Weights of a small transformer language model.
Size: 16 layers, MLP 832 SwiGLU, vocabulary 4096, 20.6M parameters.
Architecture: RMSNorm before each block, rotary positions, no biases in attention or MLP, attention and MLP in parallel.
Training: a variant of Adam for these matrices, 317M tokens, 4834 steps.
MLP neurons of a small language model. Each row is named by its layer, matrix (gate and up: input weights) and neuron, and shows model dimensions 224-319. Each number is 128 + 32 x the weight over its row's rms, rounded and kept within 0 to 255. Numbers have three digits each. A neuron's up and down rows have the sign that makes its largest values positive.
A block is one neuron, or neurons of one layer that tend to fire together. After each block is what it responds to, as a language model described it from the Wikipedia text at the highest values.

L4.gate391:144151136129124183157090083129151081103064062138103159125164111078122125138116142116129092105106127189161083125142152097128123166108103108172143117169096146122144079167144108125169065136106157120138114155169099115170127126150117093158120190131148066244170125126128127090095155115135158169
L4.up391:136146111110116144125183144120062110189139115111124141134168106122133119105126142137102076140124234182126159170169167129104163109096144092098117060153134115078155119154121115140130048112147114109105110157120113214136184094112179116177148114192124102149118108098070112102123174108071178164
L4.gate676:164149177128155158127117100110175077127096049128144121101141159129123124155128155109156109127141128158090141121169180170129109129160158143093107101158099153116112100091149115109164104132087092131128083152158115127101156097107206129127076151103176096182118069090135193105077078110159163120
L4.up676:103186141194173076082080158126181125207116095166149075179142181158121124147153155086101190142163154145093140071140146162127165154222176101149102102127100129096147130073071073084130076143123099166031090125138144108151113114102174136108120092095132120133140073102120165136096102096198133109
Fires on the first token after a delimiter: "or" after an open parenthesis or hyphen ("(or", "metal-or"), thousands commas in numbers ("1,000"), and heading first letters after "==" ("P").

L13.gate36:078104129118147159093109133130109133124123135092144182128084106120114125139121142096170113132099147140144056090095172066089042118088119187120120143154131186157130110093133168108167107134099132158112114127113090107112153091133205138161172160135149138197139170137120091166133191119124171150
L13.up36:108177201149144190082115152098096150208116126081154127159145135141101141142156166135115147200101128128112061131166134143168098138096132180136044072125107157117130102135172075162194140137164134045141144157136122123120150105126124123143118197084150114115144141086081082127077149166100147087
L13.gate38:103093117152103163108123125107120184149148089111125189149118147064130135108126165119134042094137162104180125099171132094082099100154088112131115103152129098110092109134112195100111158130188125136114153087123126097146131111159096143210145127127099092099109182128130134242119046163144178157
L13.up38:137142147102172172109106088127151090166150092116145120140150134145114142140138148092093106059096154153108134139154159034115149114156123150086099119179104139154181230138131119143147129135145135106115217144138083151139164094096176160075184124130151134185175143117121156134182194145088127140
L13.gate189:160134164154200161101093108143083115102184137137154105133090106133125112128103147102164168164121177103127166133116123100172096142152133145168139072130136074162094157116174141145126136144158083121160163094115159124130113108125193187157108169129115128160130080181144203131164118129118119162
L13.up189:115134119170122136100114073105149162204138169163135083135133110161139083174124073121089139082083108131088131149126128158186164177108183148142109109125083112192144156095165112173132121121141144081129130165151143134128213189137161126116015148104180066100112132099105127090082097154083084156
L13.gate474:137147133126137199103087123169141103156212130117108137135158126122182149159147118151138073173131132109050129069149102157073059085107085155079135111056084117107109117054135130100117082058120096129124172100149141128108143097067201138138140123134181121076119121106122170140162124153143131135
L13.up474:181127162151155121100182131154077091130103156085170107090165093046111142159138131078114077159119147118091145133175157127092089086141078147144174124089063114097171140126159124158136144089119086141159075126169133068127137104076216125147108122181135088148138104155139121129174117105123120109
L13.gate517:112140130099155128107140079135140136121109117069156134108202104116127173122137134162145119092119151167115116102081138078143150153064155138158173102101114166193131117113225202129136115087131103131084097159129124139121168086072133117165047165108157073162103093154142098068170127081144185124
L13.up517:112135224108170079119107152134101090171092095155139142144155152119114094149108080144142074091095166103163102102134139116145127142154059141050153098097143161183117106099140093186151138118137110141170107137136154132173123139110140126177099103114203110181083184134135098176112104188135132192
L13.gate540:144116133080132138079153138145145184113095154148094167143197182118101108103067091163099150083153141169077059101128149160096160124060122121209130082143137203142171133145121114173143144123125074137141165124116108118097075130134141074169113093111119143140127109141125135124175125156157165175
L13.up540:124217125127180116116104064096127152152111116108147138104157110132118131099097124166171107115129137169099139158138127180093159137166124180119147160152021107085213145182093110186091118077146081157133143171153156143138152122140131101160158171156164154143122087157090064089153192173110139117
L13.gate710:109126130131124150122128076090088169094130129106117114129166176132126104106154121103135134105085160186119132091155176090108113149076078132131124087141120074130122122144115110168157089109113098101117146198128103144129156140082160109230122129134171131122170071183097166036121135137139190141
L13.up710:128146101148115061139116124151109111132149160124113067159131154151119098094109093100117097081175124179094085099171156108147143189105098137061138067117176153091128124149125133193115155099160078135081128136134160151126187109125119097171128110146181131128156077111143148062149124139118217169
L13.gate773:108132180128112142092133149085088112177125098128142138178136088135128121062164065140146087106126127152122169153106182170206093126141132177149074073177142125108140118161122110170127122108073111125121122143139117135137113119114165098198090169112091137168180117111055136111126125132080051134
L13.up773:134198143111087123114116093156149134098123113103121117150152092158137100124118142047163105136149101138139100131131137090136149128164091172117144063169144126135174193091149101209128129111162121114169170187106191080134145111134180159172102093116174142160118060099113166156138136112136147083
Decimal points and thousands commas right after the first digits of a number, plus inner digits, mostly in statistics tables and results, e.g. 32.2, 127,974, 5.83 m.

L13.gate75:130127131213102160174090108094156112084164079106082131130140187157131154156138142101125156086118133150157170109166158178136127139092118136165068147112178198138071129049103173133104137139145132125163140108136114135121100190111063060067145113139136108120109154145190143121097104133101125178
L13.up75:089104127098161197136110193118113112096150124090078159134132087143142099112114202150085141106149077176059215139049234183125152114139140133117093153116088159167102182054154147151099075105140151124089100117180108132182110140144143185135139118116158130157119075106135146222167090158076126149
L13.gate233:123160141117193122096102155152084121165135095105145155184183116152136138078098151104120117074071137171094165143108119160198146090088068177100119137167123182156074155123108074198134125122098197133141122166141119138117076168143089111188141150094105151091155059122103094100137187157060059121
L13.up233:116087175155195133128104182155093137115198037164169169187116084156128097112065134118155101115045149149171138186118151153178131075146107057102120111139167143111131172115157132099107166138090089114186063124136107140167107176103102122165106091104107135131143114079059101089147189115125136100
L13.gate305:156114147108169147109159123158154116104093128206135199182143114095083120079120151133169118126136100137149148136097161083158146141115151133180139068150095107179129069157135140147128057125127117163113086111127168187192161111176122122201073060154040105139103114127095106148110181180130156127
L13.up305:146178108107128114128108134138162143159098117129143112128198095151115093116159123183113142110102150058100159167194126195161133118101095129115116128085103087159170105149180067127116142161139100119067173092114186136144111199141135114099160175180110064133157153134111143097188149117077103125
L13.gate424:117132218088137120139114107124140162147133056110103131118112160140154140098174149154130110146110141145104144163150111110127122128186176128121059103202127144107117195143186142135087178090087138179140165146226122176056094136106160123101168142105151136086164111157094120159132067145110115141
L13.up424:189095111088089083156127186120112191128158083109088075111145131129140106184104122130090059155120125134106149108166133151146174061056147169057124153124123115189131180148204171135101104098103130178134144154147130140118105085111206121093182158159161081114148164096109058085160122116134089090
L13.gate432:108115151140167107147119157154150141145109068157096089093175188189102106098170139088118125167089127074156210159163134185145180129112120091119100140150121099113182162166135134098051144094109088101166159151178074129093153182155174138098142169148128093075178110156121156076191171111146123118
L13.up432:131156129199160142107142147133165104113106099099107161212162194218155121122176153160156185179144091152118116139149117111102124127137162136147089097139163170114166169162097143187138170083124116130133167165146164101187071090106158114114118202099185049135139128111108119224109141127101157131
L13.gate638:093176090116129122097112180071150090103108109105124187136166108094108151144123111137128116140074120196124103094150156145162132100109086148129134111156099143093125116128110153133118183141149202129128092163143109144138146138142097138094060143106143082082163076064146157130090211139204145063
L13.up638:100093195091145104056138198186125128128141077109111101112141107135103051096157152122104092087118161153084115161210102143160165096166102125100145131154169076151128113137102172169052122143129091135133126135152154092159046113095089155133146070141147125067177155112154137117136042106167124139
L13.gate712:132130156113125146131108116155097122131143107109154121131152123119143162153069157161115130146153077162150142134184138131097087118139129155084181129118158111071101082153149102070079221199174102189147105185125157166091169159152140112079167139140139100099172111110138164134092114117172121090
L13.up712:134053125114103173137126122166055091065158121148100186132115065205127070151130169167132147094124067129194150122096146140130129152111152123094154145088135105097112157104118126151106123129118099135127112131105095126033116148187163154187171113125103090094123123116098133184130162124150103098
L13.gate768:113153113132145116114116161151150135089132105108115105081110178144115131129165123144184065135123110096181098132170129130091118126153088127094141161102123101165104081183154164140178118160122126156179144163131143123139170162161179107098112135174167065144122166116211150104118107110127106187
L13.up768:206173105141149178131141177179062159135159123139100138110129150141165083123125146211152102132120140105129090085110122111139163097154113188093101134060122141160118039152114114114143082136081113164157119162137092073154145155145103060122131121174208102190229105154129137074176168100153169164
Tokens opening a new name or quoted phrase, especially a capital H starting a surname (Hodson, Holloway, Hoppen) and opening quotes before titles; also slashes and parentheses.

L6.gate39:121100130121122135141101104143166161117092105097119171163144098117115103115136158175117144109067174190120155172122139100156168121092185180138107121149141141173168132154148178147133129086110117152186125215130111067125137170134107161151144145115117029194149089106129133162108151134136180172
L6.up39:094137103145096149118090139171151163126125123079111089153170093141157082129198165127072161113128116156109157111128122071145158126088090112134129134161145135098130159066153112044156118132116116112126117151138169119102062117166140151171140126161182095137148125095198097185089115171194111109
L6.gate419:131182176084098173093152132111188117114101151155062154157141084135104132140131140143139123172126130154090088137129166060178069128104147119166116131209052175075130157204140148148132081144067108162165136132125111122135167163134147089100110137116074092223136130157100173168146106139083135177
L6.up419:076086065128123149100165144107142121117091180108141051098149159218166090099144115163112110100141128159080166163100158119136129187105163156158140110175148171176176150120070106134071126080131151045073130137134083162091081110181167107138089126191122104152114143098163100160114131190099130104
L6.gate514:134097136137089130159106082097175123168126086093100163095150096155121119179137162121165102083132118101103165116137151048131138116153114157130132157068113100139107128061170117121176117128116166186156170156184094101116109137103182074162123155120120119227147075125167154132094148179123145144
L6.up514:065128187069145165086103057130148162149086149118084145153111068176126132153137106130121159109122114146126146110125099075162121134089159154138103178105128132091147158081166045038177128198168117201156092131173213140150138133129127118149128136173124145139133124125190126154110132142097138147
L6.gate654:102093106117121144104116117071141219119152139142109178134137158102134127130114163101166093152103142149111120112092180101146171176076131147137199135153099159074111110095142158116154149076137139125147138126167182126160145205097096105097101155130076127145107134084168182193112151179104128131
L6.up654:152124103085118207140124116120126143094079136099124130191209094093109150132112146151133198155075099094113149070097134138129124107118170114147123152119139124059093116161131116099159100147102086118145151166118157126142128141202168137182117112138158123159122152163148205098057104118094155133
Periods, table pipes and dashes right after a number in lists, tables and dates, as in list markers like "2.", decimals like "64.02", and "12 March –".

L4.gate403:131168124131149185109079108108159086150113067194100123116121144136119107144146114156163096093120143125149151129135145110141115091073138189062106155185141188166136118115139105137129094117138150107117149172193085112125090110187141123142104187127176077123112100118139135118115180141151113041
L4.up403:092131119164131108176149122108191085158101108167166105109091150166133072104135137055135130115165125143095095050146128169109112125139133126152071108142140083177145114079120068126108161081096036104112125127152123121133094079087195122126098161088131141122156120128077177141130170091187087106
L4.gate563:147141175121178115111132128126126082158162120147147108179127141110176114169138153099145150128080111158127096134148167165070093173159056106107123108133052160140137166145118046135134114129115115149048111187132128170152154134174109133180121168111123134122094158141067134146062123109159161121
L4.up563:117141139124117179121120154160179102127089168181112105164130097133061094147164173170175132090125131152187103094122102104086167154102119137095078175183119183109104130104137147129148045121142151173070102178136101123143156116126161139143166152152127101152068125114119158120085128145107136090
Opening tokens of a new item or quoted span, mostly opening quote marks after a line break or "(", as in song titles, quotations and list entries.

L6.gate74:135127144096125109134100071091134170133125064110052149107178144139111136121157109127104175164155149119152114163056072147107109115094143134162168148101166124122133094100121130133196103089155163118130115128108119183095118137116159038161091192125104086169092144147173125098095140136146057142
L6.up74:101152160132149076135133163171127127125121123104140159194166113212123127099195112107140123100051102134104139126141125165144112104093132137104123145095099153130148140095124085148077118131143082057073124159147188149159158127160140141167120114094157172112150166072099116100107155073080051114
L6.gate283:154123144084117202172103116115184126099073123181103094145134132133123106134101149190154188150146123092135159118082176124117194167108170157104092166120091136118073123135091140177173082101138112118167130105101097123138167097147145090121178110119176109104139149074151131077118190142133113076
L6.up283:135100090123098187113144159082108100096090153092114165109165170092105143107127151136107125175112163059136220122094141074134130106135112165178113193154102116135041147141125153124117143178117116074102055088126104179148151194135153114119122139120156141149160125177144180087136143117102115055
L6.gate555:118134197086156166158094143073175171147103133134144103142096153085097094200126143251146139174070123133090124122164131120128153144135221129187136123125082141100109160099157155144157072119126165161189155122172148121113134101130133113126078157096161123159082083137177130083084110167142093105
L6.up555:141056154122123108146109176137123120122072074182184142113133169152114111135138133151174145086168137115135155113135145097111137127142125099120097169195109072151105121134109144132121103092147157080131139132089071157127136096168156130125081124062136117147159105104147140118120069156147068121
L6.gate734:139099132120142188095084141094170127117086096169056078124120116103145105093131169185134104128143115135109150107118183116145154109132132152128156130115086158153081086158130169112175132126133101086123139127144100109108114155131159088154135087153225132139113125111174122097162107178152102107
L6.up734:109127141159113118088104140159130138091141165133186104182100158118109082067137112148106143186110155181117127194031133150202165126113139157196113113120164092142101142090151195110116145134081078118148090115150147124065150053164156122101181160123099060127152110064132112132136162118154153125
Opening quote marks and other delimiters in tables, track listings and infoboxes that begin a title, nickname or value, such as "Silent Night", "Henk", (FL).